Part of a small language model's weights: attention and MLP in parallel.
MLP neurons of a small language model. Each row is named by its layer, matrix (up: input weights) and neuron, and shows model dimensions 544-639. Each number is 500 + 50 x the weight over its row's rms, rounded and kept within 0 to 999. Numbers have three digits each.
A block is one neuron, or neurons of one layer that tend to fire together. Before each block is what it responds to, as a language model described it from the Wikipedia text at the highest values.

Date comma after day. Mostly the comma after the day number in US-style dates (September 30, 1977); also month names like 5 November, and words in fixed phrases (by that time, for this).
L4.up127:579555534467371502500541523489541521570560473550498464474516595493470472495471480504486494496482502520560481436449430480515482488539442428420459453537524486556524537465428478525475438534423561546509522476404552431450466539611502506573528497501552410409454501420570483581603484474515494481
L4.up1883:506493564492398487486482429472468486467515503499405508502467416505518526507504424498526521510528458484477455559461370527517495495492445485502578519412445541512435488562594480531548490388497603478406444519486528476451451487377569516473490525408402471544545469462509495494494518580510586431
L4.up2339:422570511580452599529555464466555491616489515486502510461527520522497476591422491508456474505507406501519563523483532481550564504505486477560447534509524528442509541481540500576524517491486476557530522555479507379405496429587567529537391526457513435453476493534485467499463487498394487438
L4.up2612:471526452499476453449530460500498532524505502466562495529438556564459457539503455480557435367477447449482510549587527452504503497577450453534578455376569452464606528515568630457519583559542444527582599503610573532487483531490431451513464490492571491434466467508429481519482557506592456506

Participle/adjective endings, table pipes. Final pieces of past participles and adjectives, often after an adverb or a split stem, such as endowed, (widely) distributed, unidentified, forbidden, market-oriented; also the pipe symbol that opens a row in Wikipedia tables.
L5.up1704:485459516510533475441493492460416642521557602507514524484431495411532546473478485445487492470574452554563554471409463533537544450541445455463535453580548650465511558503522525468458593608484497550533489471519499421436555509586554490512470431491458444536526504472435588488464519439505475355
L5.up2432:522487519476550410490456515505393565498524541487437479575471486532463515453468420454462541485463456484512559497369522624461504534476500543498482520563609537492494467436559444520434446516508491506463468487470555536539540583557517464467465515586505384556494461416522549449506473531445490416

Full date position. The token that closes a day-month pair in full dates, in bios, tables and release notes: the comma in "May 16, 1996", the month in "22 December", the day in "September 30".
L3.up707:438437475580519452549488476500473532484482556474530497510432444566475534489514466553521519489424598449402526403597500493541447445536503514461536493444504540580459500549583490581510530506605563556499522530579495547502637648575525573454508501430472504467462544529441545561545534468406405487
L3.up1027:502541508472571572529477481590559593496490494380527532485378493441566563468527473539531537577453483492461529499536510506517570449563495515544516520534615478486393554496519465574497485524452528500492551560580490475601562485504481479489439386469433472517406419489505463583518411488462421535
L3.up1224:467544557516445526502483478411516443548596499522573530552505506528439518522501541569458487455537431447471536480548420497590495433492532493469447398477509520443445451491453492523513492508512499487578577496510493557462448541376394525517537510436460492508461441499506504459543485536536510507
L3.up1249:488469388547498579540479442564447450485555503505429490567475460470547537504511452501418542502587504478548558519495478559529445456472566518608490398453526489472540457494491524451511509526417506442503496546599553550488495462472495473502529502421455532572566478524472485598546462456477471487
L3.up1484:493536482486493504492478527515542495441503580530521479501444460517542570519415568645457450502511552538554518468513623483506556441617377436520549503467465480485470570471502502527524550529597556547479460472570526503558527507502493554464516573550397471502525589494530516464531548457516529428
L3.up2718:450539563510468513447549522595538508472496487478515489453518520556489488592514452584477497479471513389536573508474347476503617512445502521469483406432474467622479437440543635511503492426435454483492476479457505501436512464426479562462502495433569529353542479532497485567417510505429551471
L3.up2975:502497522492552444465421463442553514457546494552512490593533475453453444536489490585476536499556520420559606449547461514570385366529459536469551562452471442448441429400499552521549526492459487501514472479521516513466472499445479532530445574599515569499447518550485569499579540567488577545
L3.up2981:486477486466482548569559520510503599466546418556437404587449557466496517408536471527478546462556408476463512442436458408585523540419510557482495487479524536486568510441531516486532542553453526506457442526530548564413483530474461475490535538567523485531513513517528489488459517554571473444

Date tokens before year. The comma or day number right after a month name, where a year follows, mostly in birth dates ("born on January 24,"); weaker on "of" in "summer of 2002" and mid-word pieces.
L5.up1253:580513532427440550478365506504547424509609503465490343486517458449481495489464457518506586408462406512563438495616504472450519379443551495558501552548580458544445553423595560409376458465434533569484519492533501455447540522392439423466460537488507557532515577449439457461516545497439494516
L5.up1889:469501456441476474536536523530478412590551536565472566469451486446414515416503410618461470522453490544500554542553380527510479463424441504541585419401512541497408595504623515462418484465520484566501436482549510540450545515378427509520427443508495543571567516546466447552544643487453534567

Predicate adjectives after copula. Adjectives and participles completing a predicate after is/was/be, often the final piece of a split word, such as inev-itable, difficult, unst-able, in-active.
L3.up571:467439455586588534543462458490524487460555571439467576467503490470543529526457465462458448525533465442564460439461585511495540567552526471484563479490478614502599432502482439546420545485669521499484566479526528504555544509567462469469551481443464446536511533475449487466580483458550499510
L3.up624:558441446527444378498469490535416581418515612471432538513487539457465468562517484510420486586511467530559511445482587602490497564537538481470602456496422497529536526559509468528438444576488527475491471482500465499440498534486566383503522444496438551492503444473451515578502544461554453581
L3.up726:453502453480447410504526466522543445459538419481490461503510456555564452560626484547355530515542534504528503523507485493527441538513463425526597529527598610459515442500557416384417387452522539428652551505525541523453489533527529533532450521499522429529502461466515488423459389521529575533
L3.up1290:458456520466526428417588507498491575490488628537543457622547409502428590502401467546587451501463433444530480472508568511443467629563352470434492455575499434439661475474460541526566442507515512511500442528538543519501451455536525448512566402556547496483525635509472481556455550442517555474
L3.up1633:499429417530523551440453589638515504487480536568530530642511448539501515428494427475525545556621424448511450547552532591504483488507453450509457441442477472403472423453537511414584494535507536425492449474461456591401468571533562497549495433472512449531478488385511597543418562477540416539
L3.up2045:495547472504512484486463532526377505463521553544562443471540432450545560451521488543543542419470473429485476534465542540532564554574416550458554491501478476536468576568434531532436518509507473459529480444506444534399565422518563503493456535456428422548586514454536520516460520523557570595
L3.up2278:532428529506562449450484553468498483569541493406526590532496449406567525487471457555472557490447433497535456494504467571483587486439481540475549519527514486558465488480553491498506434520436495531553493505478630545515489450458525513497461425386554544520543456459503608394551486478516450485
L3.up3062:582520472535501510496477533527443485522559529461506554486529574498529386434535452574472567517502523477505542474475556576494526537411469558514517591515467459443542494474432471512441587448555435569494428584442487534465446563416551473477486473530569496528502503547463524454436474531600470511

Predicate participles and adjectives. Past participles and predicate adjectives right after a copula or adverb, which usually take a following preposition, such as known (as), praised (for), recognized (by), popular (for).
L4.up403:483506550453433473441487472455474587507583561553450559473446484602516500509486431505490600520500518498449446498491524540595492633450401532496513420518508488408544484470519489489587508511462482497523547540459473508462512493538554511508490456477599474420581455461528487503522472508564499516
L4.up451:433469409491589523444554471468526490477544539571532471428419459512485422428509479510364496397571492460407395552459497533472555478524560476523478489476460526515504501561495505512532504462552508583563549496494577515467442525521560506526382498431471482487505503511520472510450521469528574395
L4.up1754:428508523483539654359432524463541516504489508468498512583447457546470480499520390524521451421414495483550426492372521560538536537560474538595502460558534487530523513482451569591489472463557525489509516501547451484428437466647447483541479477598483442487516530538530485459511531529459512460
L4.up2857:503405571497593545467596448459529454522544591541506425468467452491503465546518525509476453457534468472533445410530470549449409490580485514472475493445512459475558478526464448476524556384551394525524475462489499508434467474534561471459436427593425524509518444493516527564611443502560544394

Mid-word fragments. Tokens in the middle of a word split into pieces, such as Ever-g-reen, Und-is-puted, comm-od-ities, plus CJK characters inside names and a few title words.
L5.up935:444555456459573523432495507504512450517532473450478537546438512492543510552469544523456530593457465483556502547427556472518613524462376518484502479557449441464497586534453513477539492420489523464488481613483533497481474492472522488462502468496481522507496542594493377527508565526499571582
L5.up2892:509531501453497405443470503478509490501492426477468527571620559424501466558410367550684504426482469489541474445450547489501551426506430372463526444520551443509573453397573436433466481509537528528566506524468474475449462601480550525431439520505565564518495467499473473513483513502516501586

Post-noun prepositions, name fragments. Mostly "of", "for", "in" joining a noun to its complement (quarterfinal round of, Standing Committee of, 92 catches for), plus mid-word pieces of personal names (Zg-irovsky, Darn-borough) and table cell pipes.
L4.up516:555438537550581450457453556492393426488588518558487514521549404506512490498534472577505472483476507544451519575551565433503537503452502525484455498497512473535562528497504507576559562541457454443449431439572420555429377590414559443399535410565549580541440521581464563458459477438430425474
L4.up801:590472575591486486579475493569525501532538548486450513467513481501424484549472478521543506516538500517490468604472469453481445540495540448473407516536420594546453595461565520493473568577534469399485458477474526496535527452519492570471459462584424469549411566527480403456453564543405563535
L4.up897:452543450483522465464522461463549436531591490482563538463515529437539450498533557443402501457515400559511515552575525442520426528469477398423501460589477447470548458442471452555465543445545471549487470466517495531481454506524475445394475477483533540571477375526475498533413486456481545497
L4.up2971:466544556571466528451534459520557496506508507507459503475474515404538456513540504481493488503504512588560543479547434543467427572525594501487486489497424556534551564570558554547564475540461502479530501540465541424568466575527483470594553568512464383529456473499505436523453513495506432537

Early word-piece fragments. The second subword piece of a word split after an initial single letter (often C, c, D, F), e.g. C|act|us, C|ey|lon, c|al|orie, C|red|its.
L3.up338:590510608396441510530541538556502484532522608511529528482453449508440532396519492467524546444509491523509513459514553431437573470528506446502499489427530452498514421491561593485513538536487541532494461546539402564482566559523529516531557509472512467518415457527512474596497547516467424508
L3.up749:458543549442488408441480517527529630539456505494558506565464476501582529390424529524532483472479548501550508416549397646479590423537471542481482451514484521517570525414497477431614495476507574464507530535507544429445434523444574443456494500436477564513447428515501443539486399559438593518
L3.up815:478523538444408455482578482455478591605493590486486472562525501508523495520490529611546497502484481461447462503425554501494436464556570359486424533461503545457547467460507436456490511563472558602458512502540488437447452558467454459490439454522364529525558496484507493543468489485546591450
L3.up2038:448419514425373432550483524582540532417529415562653502520539489627568555529504525434505489515531463432486480535546481490533538436584493393544501435591504485549501426474546601457522586440523585600468494526436466489429435419514461515480493462630507521471504498484433531461494496540533621561
L3.up2450:494485530541449578503485569501455499548494556571535533514507542470537525478497515475504488558451577530515541448486514491664443471556599440487434503491445537572511506492557487503485517600459408502424594527397560520414492517550513472485421457503595418458461419491533516577559368449438456502
L3.up2483:481557471518488572542479590546500514414465499484488499599570484507485489468486472509507455517581574421507427505558490583538588467477611506492517514541543467557493573422513532434468490507474501506450546531421447469503521504450575530453469462462445491581509499524425463465515480518433599611
L3.up2571:557462500489521484391482525489524555512452544557481436554446425551426481554485445470511543473561412494494408574512413526497576494430507496538553478510539579420546586435527540449415500549437482486446452532503465591535544493479477513439510571567577564567444522433512483462442488481468524590
L3.up2626:431494577445486504501548367588627425484448511479503433501461485447478507548548382526450474526427558569539512491419473498475499452538527444456511602512517553473440492454583516472527535508482538484483417568476451486489426567503540573458450404550511515556516493590569442484469539489589527498